{
  "norm_place": "pre",
  "attn_scale": 0.177,
  "init": "normal",
  "init_std_qkv": 0.0244,
  "optimizer": "muon_variant",
  "final_lr_fraction": 0.0,
  "batch_tokens": 32768,
  "max_seq_len": 256,
  "doc_mask": true,
  "max_steps": 6366
}
MLP neurons of a small language model. Each row is named by its layer, matrix (down: output weights) and neuron, and shows model dimensions 128-255. Each number is 200 + 40 x the weight over its row's rms, rounded and kept within 0 to 999.
Before each neuron's rows, "fires before" lists the tokens most often just after its 100 highest values on Wikipedia text that the model never trained on. A number after a token or word is its count.

fires before: "ct" 13, "ce" 12, "ge" 9, "on" 8, "g" 6, "ip" 6
L5.down311,264,187,205,222,159,222,123,262,196,196,166,178,188,178,180,225,237,246,215,228,198,162,128,235,200,200,133,265,201,192,215,220,232,208,141,167,155,174,197,148,214,204,219,211,177,224,286,327,218,161,145,158,217,214,247,175,254,164,191,184,148,156,204,136,226,225,149,192,201,223,148,269,287,212,240,197,183,230,235,159,219,130,183,261,202,108,140,127,180,219,260,177,156,234,160,177,144,173,225,215,192,162,222,244,235,175,247,205,203,184,203,207,135,237,173,216,219,227,177,192,243,199,210,194,180,244,142,238

fires before: "ct" 13, "og" 12, "ect" 10, "ol" 9, "b" 7
L5.down508,242,243,164,282,164,187,147,211,296,204,149,202,219,242,188,216,260,229,222,157,197,235,135,168,221,178,268,164,155,252,245,222,189,202,191,172,180,174,260,169,249,80,214,273,241,194,246,223,223,175,218,242,277,201,183,213,284,227,197,180,175,208,205,178,233,217,140,134,191,207,177,194,225,253,191,257,244,173,202,260,210,194,235,191,169,134,147,152,162,105,166,187,152,175,180,267,244,119,277,201,146,149,196,294,194,197,193,195,172,178,232,213,157,220,182,269,199,179,235,224,195,170,252,133,151,195,300,193

fires before: "y" 31, "i" 9, "ic" 7, " of" 5, "ment" 5, "on" 4
L4.down560,228,109,291,222,152,188,258,235,154,199,248,207,181,196,168,191,217,188,161,251,244,224,226,246,203,258,293,188,85,231,211,121,193,155,273,146,172,122,196,156,174,265,249,193,202,226,224,202,184,171,168,237,222,200,180,121,175,211,260,219,158,235,166,219,135,206,188,103,239,192,145,171,213,205,191,153,211,152,219,222,230,227,249,204,192,157,241,253,241,165,195,184,185,237,118,164,180,185,251,232,149,128,243,190,184,159,217,188,176,234,207,162,229,239,163,183,153,222,200,244,255,191,160,210,211,245,182,186

fires before: "am" 19, "ic" 17, "i" 8, "ag" 7, "ul" 5, "y" 5
L4.down937,196,181,170,216,157,179,207,182,243,188,172,229,190,224,140,226,216,213,208,222,157,161,266,224,202,211,266,192,221,181,156,194,209,255,152,172,231,196,227,244,90,239,125,158,182,217,244,183,130,187,210,144,106,147,220,167,235,209,244,248,179,269,261,207,223,245,209,160,219,199,160,153,268,233,212,218,212,187,215,183,252,213,218,152,128,177,194,261,196,145,189,224,198,178,200,120,174,227,172,236,166,227,260,175,189,224,199,224,173,169,235,224,195,156,286,266,211,226,226,206,193,218,215,254,172,217,133,313

fires before: "at" 18, " of" 18, "o" 9, "it" 8, "s" 5
L4.down708,164,208,295,216,235,172,232,257,139,167,280,211,199,204,245,159,194,213,269,205,181,201,257,230,162,164,303,194,215,222,239,203,196,199,143,150,218,230,197,126,161,171,222,243,234,182,178,174,126,162,205,171,144,219,233,300,225,151,265,184,215,208,135,141,166,180,188,179,258,246,189,230,146,202,193,221,186,163,205,168,191,251,180,232,198,231,201,223,227,112,170,192,206,247,155,186,196,167,196,188,174,195,268,235,163,257,191,173,202,195,281,184,264,237,165,236,220,194,167,240,156,121,122,194,146,218,201,202

fires before: "," 17, "." 14, " of" 9, "s" 7, " and" 5, " in" 5
L5.down396,276,137,143,252,207,217,218,188,174,109,203,140,235,233,207,206,226,163,205,163,212,237,181,203,237,196,196,214,245,200,140,282,189,184,135,167,173,207,217,183,175,275,278,192,159,140,194,167,225,143,185,170,203,134,165,257,208,189,179,163,233,209,271,184,218,211,182,229,202,219,207,224,248,208,131,227,141,186,223,216,92,204,216,91,173,144,266,255,145,259,210,247,218,169,246,164,250,130,226,234,186,176,170,231,150,195,204,220,191,246,196,164,215,229,180,187,215,173,191,171,223,189,198,213,212,171,195,262

fires before: "c" 13, "ver" 13, "v" 10, "p" 8, "g" 7
L4.down793,228,255,154,218,171,148,174,259,235,255,202,257,138,203,135,255,143,153,266,151,188,296,187,189,182,217,138,194,244,141,234,232,137,221,216,227,220,242,221,245,230,156,209,246,197,234,238,194,195,210,177,209,231,160,257,172,140,169,151,199,126,138,180,240,204,179,215,218,91,226,141,208,207,217,194,210,150,155,258,155,170,195,206,229,184,231,235,214,214,221,208,209,220,230,236,212,177,191,234,91,271,226,151,187,181,187,178,212,213,160,184,190,208,254,249,88,208,120,242,210,317,252,244,236,210,166,176,149

fires before: "ber" 21, "ol" 18, "ct" 12, "k" 5
L5.down290,210,217,194,199,267,199,179,148,159,172,196,242,198,178,201,187,249,223,258,194,203,124,136,201,173,243,173,234,278,244,212,192,196,215,139,223,187,155,227,223,156,244,201,211,254,234,347,246,233,83,216,179,205,211,194,205,252,139,154,198,163,220,221,208,52,168,206,217,173,218,276,236,180,178,209,208,179,217,152,193,122,200,179,136,224,282,151,135,230,158,213,226,223,98,187,193,173,203,281,188,188,197,216,223,249,228,257,217,210,271,191,177,213,203,154,225,214,197,210,123,171,142,252,231,159,191,195,169

fires before: "a" 14, "il" 13, "if" 12, "or" 6, "ion" 5, "um" 4
L5.down756,197,179,145,201,227,189,184,157,186,113,222,206,212,297,191,201,184,241,200,171,219,210,223,227,168,153,212,221,226,208,161,190,182,132,201,155,154,200,209,187,184,258,167,136,287,191,166,225,255,242,199,179,172,152,162,174,175,209,149,186,219,281,141,178,155,230,197,210,190,155,153,199,255,226,189,212,165,176,293,148,181,288,246,216,173,225,182,193,189,207,176,237,212,260,171,204,183,134,210,193,224,134,214,289,201,204,168,214,194,231,242,219,171,232,221,123,174,222,204,184,208,140,174,199,216,205,227,187

fires before: "t" 35, "m" 12, "v" 11, "c" 7
L5.down168,142,251,212,185,139,217,277,212,173,224,204,264,149,187,203,180,201,159,171,193,273,162,200,197,230,184,191,229,213,191,263,117,272,226,220,186,212,210,149,186,195,246,214,184,173,171,219,163,182,251,284,163,249,183,281,168,150,134,170,254,202,322,184,220,229,148,163,146,166,240,227,274,238,239,214,162,197,220,192,196,185,231,211,157,157,229,128,164,213,187,209,157,165,117,205,187,161,170,196,149,198,163,171,209,242,200,185,155,155,177,147,182,236,151,208,171,222,132,152,185,150,217,276,198,235,170,190,192

fires before: "t" 17, "c" 12, "id" 8, "f" 5, "ul" 5, "ent" 5
L4.down246,183,181,164,254,169,200,239,186,227,223,148,199,184,213,171,171,157,260,141,229,227,154,233,198,207,177,125,242,267,165,148,192,164,224,215,186,194,179,207,217,167,259,161,206,158,193,245,271,110,189,192,245,186,208,201,162,219,256,166,231,182,173,169,153,174,185,172,162,194,173,167,172,184,215,185,196,206,207,214,276,270,250,198,168,109,205,172,163,212,178,107,172,238,205,265,201,204,234,179,201,183,216,182,103,186,218,264,220,214,144,194,230,263,235,291,268,233,145,149,247,286,248,250,168,197,177,204,259

fires before: "il" 20, "p" 17, "ment" 16, "le" 6
L4.down497,191,205,149,269,192,212,135,218,224,201,287,195,140,172,211,227,180,180,216,256,137,172,138,190,123,239,252,171,254,179,235,215,234,185,226,191,217,186,159,215,175,259,174,224,218,282,124,217,213,98,166,269,165,202,223,259,123,213,183,116,217,235,296,230,167,246,168,218,196,204,163,173,242,172,211,209,249,108,160,259,174,212,202,182,210,256,231,244,183,195,236,232,197,195,243,219,223,183,229,157,168,220,155,226,215,185,168,158,181,216,154,247,199,130,201,234,187,198,217,240,162,214,284,239,159,230,174,169

fires before: "0" 45, "5" 6, "7" 5
L4.down178,263,265,191,243,282,150,158,160,242,257,205,265,254,132,229,77,267,171,132,201,144,185,247,252,212,226,218,202,220,223,143,235,216,215,159,216,201,223,190,229,240,222,224,201,177,232,194,214,308,186,195,161,211,180,231,217,244,224,137,187,145,221,246,169,172,250,207,284,189,212,189,191,152,216,168,215,140,186,161,214,192,168,197,160,273,195,203,152,164,244,253,254,235,146,178,168,183,236,270,203,227,213,317,223,257,209,159,223,140,160,219,172,128,155,209,176,162,260,160,186,171,193,162,176,128,130,168,203

fires before: "0" 16, "7" 12, "4" 9, "5" 9, "9" 7, "3" 7
L5.down452,250,194,134,260,117,173,154,200,252,121,157,215,206,129,273,176,280,214,209,153,159,180,243,232,217,163,230,227,235,174,192,260,164,191,170,154,138,160,64,198,122,229,209,151,125,213,216,288,121,234,204,189,201,185,114,151,273,152,231,188,153,163,158,187,186,223,248,287,273,210,194,170,205,234,214,211,181,261,194,191,161,228,227,208,148,251,216,232,220,202,194,148,174,133,205,154,238,224,197,204,210,180,207,235,199,253,168,182,209,191,212,183,203,186,215,217,187,214,197,182,105,148,199,256,134,201,175,209

fires before: "is" 29, "an" 15, "re" 11, "r" 8, "os" 7, "ir" 6
L5.down124,239,225,215,235,215,83,190,206,181,212,178,247,150,183,216,216,144,129,190,222,225,173,210,171,131,154,176,212,150,197,201,146,213,170,268,146,159,170,139,156,240,212,252,185,175,206,223,166,189,197,222,251,300,188,166,217,174,228,152,214,172,245,166,268,129,256,180,212,182,253,161,204,150,228,167,202,221,198,173,283,217,217,202,238,225,204,202,242,158,240,219,217,186,231,181,186,211,287,213,184,191,141,189,158,221,121,161,172,215,146,263,212,161,193,285,184,115,246,190,198,185,220,190,211,217,202,283,226

fires before: "o" 40, "el" 8, "t" 5, "ain" 4
L5.down259,203,195,102,236,263,249,185,312,207,272,246,204,168,147,225,202,210,164,229,225,138,188,175,202,253,184,179,180,204,221,255,193,231,96,189,156,185,273,206,208,176,139,232,249,258,235,207,240,166,339,225,205,199,236,193,179,184,215,227,248,135,115,125,185,177,215,204,210,228,223,144,204,217,177,205,191,190,133,244,276,197,183,260,198,231,148,178,160,152,266,257,164,204,156,244,194,181,205,209,239,213,183,218,140,337,219,169,267,174,256,220,184,179,206,203,149,229,170,175,176,218,206,281,248,112,175,169,156

fires before: "t" 20, "s" 18, "f" 8, "d" 7, "e" 5, "se" 5
L5.down910,177,290,221,232,209,190,193,149,284,229,206,151,249,156,244,251,226,276,264,265,225,217,201,234,184,153,192,74,224,195,215,263,223,136,216,219,276,210,235,240,229,243,232,152,207,218,215,232,178,210,148,216,267,207,242,160,202,213,167,213,220,224,233,148,174,119,246,118,103,186,196,201,231,183,153,193,222,147,151,173,177,211,155,243,192,234,202,184,189,205,221,216,202,215,199,228,208,159,179,141,239,135,143,155,206,261,133,147,174,155,199,209,204,178,220,183,149,128,178,249,243,214,213,182,183,214,211,171

fires before: "u" 21, "p" 11, "ar" 8, "ep" 8, "an" 5, "ov" 5
L5.down414,144,192,118,214,174,186,273,193,179,185,153,181,223,157,211,193,211,179,199,176,252,176,139,172,251,179,182,179,208,232,198,185,237,192,161,191,222,163,258,185,234,265,129,174,208,188,220,152,166,215,218,197,237,184,183,170,158,209,191,233,197,178,245,249,142,241,254,219,174,165,191,144,212,162,211,179,310,176,206,155,182,241,110,240,230,241,207,181,198,226,287,252,134,193,222,264,229,190,181,144,191,225,146,236,185,253,221,238,198,205,196,244,256,216,214,113,172,253,250,228,168,208,278,201,153,238,212,198

fires before: "t" 14, "c" 10, "ce" 9, "f" 6, "m" 6, "v" 5
L5.down247,210,145,181,201,188,149,222,220,203,162,258,245,212,172,245,185,185,245,261,307,210,142,207,148,203,232,190,234,175,248,276,180,256,153,188,260,286,157,186,155,357,216,224,182,157,169,253,164,158,208,208,145,255,272,173,204,153,193,242,188,204,210,207,230,186,168,197,251,216,207,203,188,134,201,203,168,201,182,143,221,218,215,160,230,183,236,156,180,199,202,260,172,148,222,204,288,180,219,249,190,192,258,211,187,273,164,114,203,189,233,272,228,214,216,150,239,201,179,175,178,124,245,154,224,158,192,248,240

fires before: "l" 17, "is" 15, "u" 12, "e" 8, "ish" 6
L5.down378,158,213,217,167,206,156,213,170,197,206,239,217,128,207,191,221,181,275,299,201,214,112,194,236,182,109,187,172,112,165,229,260,201,193,199,264,195,262,166,186,158,237,125,229,190,230,227,178,226,229,229,208,226,185,242,208,292,215,217,223,175,188,187,129,189,229,207,234,163,260,156,211,267,200,183,192,272,179,266,147,237,190,228,180,177,219,192,195,180,134,192,225,197,170,186,237,148,186,186,164,236,164,186,240,160,288,201,174,227,235,252,195,159,147,211,178,257,211,151,170,181,213,117,149,221,127,155,247

fires before: "en" 25, "ary" 13, "ag" 12, "ent" 8, "ce" 7, "at" 4
L5.down227,251,183,223,215,157,176,212,163,99,182,142,197,183,229,155,242,188,246,253,210,212,170,258,187,227,264,253,203,322,149,129,253,164,235,131,193,114,217,131,183,174,193,224,220,227,225,203,219,151,229,217,172,146,198,171,239,210,277,232,158,195,206,196,217,267,201,260,231,257,173,205,203,181,187,128,177,262,148,208,189,187,196,147,271,232,197,217,212,161,187,231,234,179,216,173,184,176,226,162,227,277,201,211,196,116,129,180,215,204,194,204,212,243,140,297,144,185,204,213,146,188,221,160,156,166,279,147,239

fires before: "an" 17, "et" 14, "os" 13, "le" 10, "in" 5, "is" 5
L4.down605,251,196,257,113,246,176,178,178,198,152,235,198,263,204,198,187,226,142,152,142,182,255,240,206,308,153,207,181,203,210,193,262,225,246,225,166,142,259,238,196,225,183,186,207,198,250,250,172,131,254,188,171,151,220,196,137,221,264,259,179,246,192,228,188,195,179,177,184,132,174,193,263,181,221,244,176,183,182,196,159,196,215,146,194,198,249,81,164,216,137,242,189,156,214,198,224,179,287,237,217,221,232,171,169,165,160,247,188,233,133,230,228,215,176,255,209,223,179,240,173,137,201,199,140,251,214,235,192

fires before: "ct" 21, "u" 13, "ect" 8, "b" 7, "od" 5, "on" 5
L4.down0,185,166,216,199,204,247,149,210,171,222,242,244,169,187,221,201,234,225,136,186,229,95,157,173,196,226,150,173,121,152,124,206,219,258,197,218,237,226,259,173,193,205,218,186,196,165,168,274,149,160,211,200,207,146,192,202,252,194,257,257,151,234,196,111,197,193,273,280,203,211,193,226,173,214,161,169,225,206,215,196,271,175,136,193,249,219,174,179,281,195,159,221,143,210,148,215,277,152,212,248,168,266,194,232,239,185,240,288,192,257,151,178,207,235,177,226,256,192,195,224,203,159,225,316,267,196,133,244

fires before: "m" 24, "ge" 11, "g" 8, "d" 8, "s" 6
L5.down177,247,216,209,146,210,190,205,135,186,209,208,175,181,218,155,240,262,256,209,271,200,178,210,216,150,215,248,147,235,296,203,178,231,182,201,170,177,188,203,123,160,164,171,224,181,179,162,243,197,238,175,175,285,195,162,136,222,181,176,229,232,211,283,218,189,129,159,165,239,149,203,152,244,193,220,197,213,151,254,142,262,194,202,134,172,165,136,197,164,228,213,150,234,194,199,119,211,155,228,213,201,244,182,159,190,248,215,194,240,155,150,204,303,315,160,132,171,137,112,182,228,228,210,174,153,221,224,200

fires before: "le" 19, "y" 18, "ge" 11, "os" 7, "g" 6, "l" 5
L4.down974,265,277,185,194,187,181,159,233,229,234,250,204,236,206,150,220,185,172,201,208,178,165,210,153,181,138,199,213,222,170,159,222,206,213,183,256,231,220,150,208,207,208,289,174,187,200,161,157,113,227,187,217,144,234,175,152,212,252,224,263,238,216,151,200,184,206,157,189,235,235,222,263,152,174,189,182,210,252,151,131,227,192,254,221,207,156,168,65,220,186,179,250,198,207,182,156,245,143,155,198,176,162,185,224,213,156,205,182,179,240,212,282,206,267,215,139,216,206,224,169,234,141,154,193,172,189,174,257

fires before: "ter" 20, "t" 19, "d" 13, "o" 7, "ial" 4
L4.down512,202,150,197,276,230,220,152,184,213,182,222,213,183,206,161,198,172,141,152,241,188,184,229,177,160,224,190,157,227,215,165,186,211,201,236,164,178,201,205,120,231,246,181,195,186,252,155,199,236,274,204,224,184,154,190,195,159,275,251,224,186,160,244,188,182,187,189,206,205,199,194,139,214,221,195,208,269,231,238,179,189,249,231,200,209,209,266,243,169,272,200,163,181,157,229,142,218,206,242,228,268,128,165,237,212,145,226,149,197,73,209,240,268,247,195,240,130,223,175,173,163,151,270,189,154,223,126,202

fires before: "ion" 38, "t" 7, "or" 6, "ant" 6, "ions" 6, "ive" 5
L4.down317,211,135,285,175,181,180,159,253,239,254,262,216,157,147,185,138,214,199,166,194,218,149,185,210,190,185,285,124,176,188,196,199,169,217,154,237,194,232,196,173,227,248,183,200,207,147,224,178,130,146,238,241,229,139,197,268,195,217,218,174,108,126,236,227,199,158,224,185,203,189,236,201,292,192,207,183,238,137,210,220,168,217,156,195,192,163,196,234,185,257,194,221,219,233,220,225,231,229,202,141,176,183,199,173,177,212,183,196,217,230,235,189,144,208,122,145,189,147,128,197,211,210,118,174,218,213,207,160

fires before: "um" 16, "he" 13, "on" 10, "or" 10, "ell" 10, "ou" 7
L4.down885,63,220,164,255,165,260,170,202,255,167,212,261,151,269,236,202,186,255,190,236,143,234,187,135,186,133,247,158,217,202,111,229,179,186,173,151,207,92,230,216,213,220,223,214,248,241,177,180,200,227,141,189,150,165,237,146,232,228,200,232,205,260,288,224,247,158,138,130,168,196,175,202,254,151,222,249,185,198,203,216,174,185,212,224,232,153,174,202,204,229,193,188,138,141,245,181,193,237,229,209,236,129,143,236,254,264,197,105,243,235,236,212,197,197,163,194,212,243,209,213,164,114,200,196,181,288,180,206

fires before: "is" 20, "ing" 20, "ic" 7, "oc" 4, "re" 4
L5.down695,136,242,188,201,193,244,177,206,204,195,193,237,231,226,194,254,150,204,152,173,244,221,218,179,215,129,222,230,162,175,145,176,153,248,225,186,175,150,140,141,245,219,224,177,171,211,166,177,217,249,142,266,202,240,189,230,178,219,123,212,223,176,295,205,252,251,165,206,167,248,222,166,204,143,178,178,169,179,182,172,238,219,198,210,165,254,163,207,173,161,165,244,206,186,195,164,227,144,191,341,265,232,261,225,148,196,266,176,200,209,220,194,205,175,258,189,155,211,157,169,193,234,193,96,282,149,168,221

fires before: "=" 25, " a" 9, "P" 7, "C" 5, "==" 5
L5.down943,241,224,260,132,195,165,210,205,233,182,196,203,162,179,163,205,280,173,222,223,255,292,166,233,224,119,184,152,289,216,136,200,127,191,201,235,192,201,172,237,167,176,188,233,211,219,220,193,181,127,195,180,205,232,170,180,207,241,186,217,184,287,171,217,255,248,231,177,207,147,228,205,180,128,186,199,200,244,195,169,219,244,197,205,224,177,197,205,144,199,196,171,250,168,217,226,205,143,205,297,206,186,207,130,211,189,142,198,185,247,239,150,183,188,185,211,235,177,174,111,199,219,173,243,171,203,204,127

fires before: "4" 11, "3" 10, "2" 8, "ment" 7, "1" 7, "5" 7
L4.down949,163,185,209,297,135,172,216,173,204,255,209,178,216,216,195,170,228,102,161,141,229,144,237,162,134,293,238,127,216,163,107,166,167,260,221,238,221,156,240,186,212,188,251,174,139,337,172,161,157,240,141,220,169,204,201,162,211,185,231,155,199,249,183,253,212,213,200,159,177,208,281,160,223,207,192,168,222,195,200,153,206,217,203,207,258,170,207,196,187,188,184,167,245,156,278,201,175,248,241,138,216,243,251,197,174,148,254,190,136,184,212,215,181,222,199,279,178,272,215,231,218,113,204,226,106,240,191,185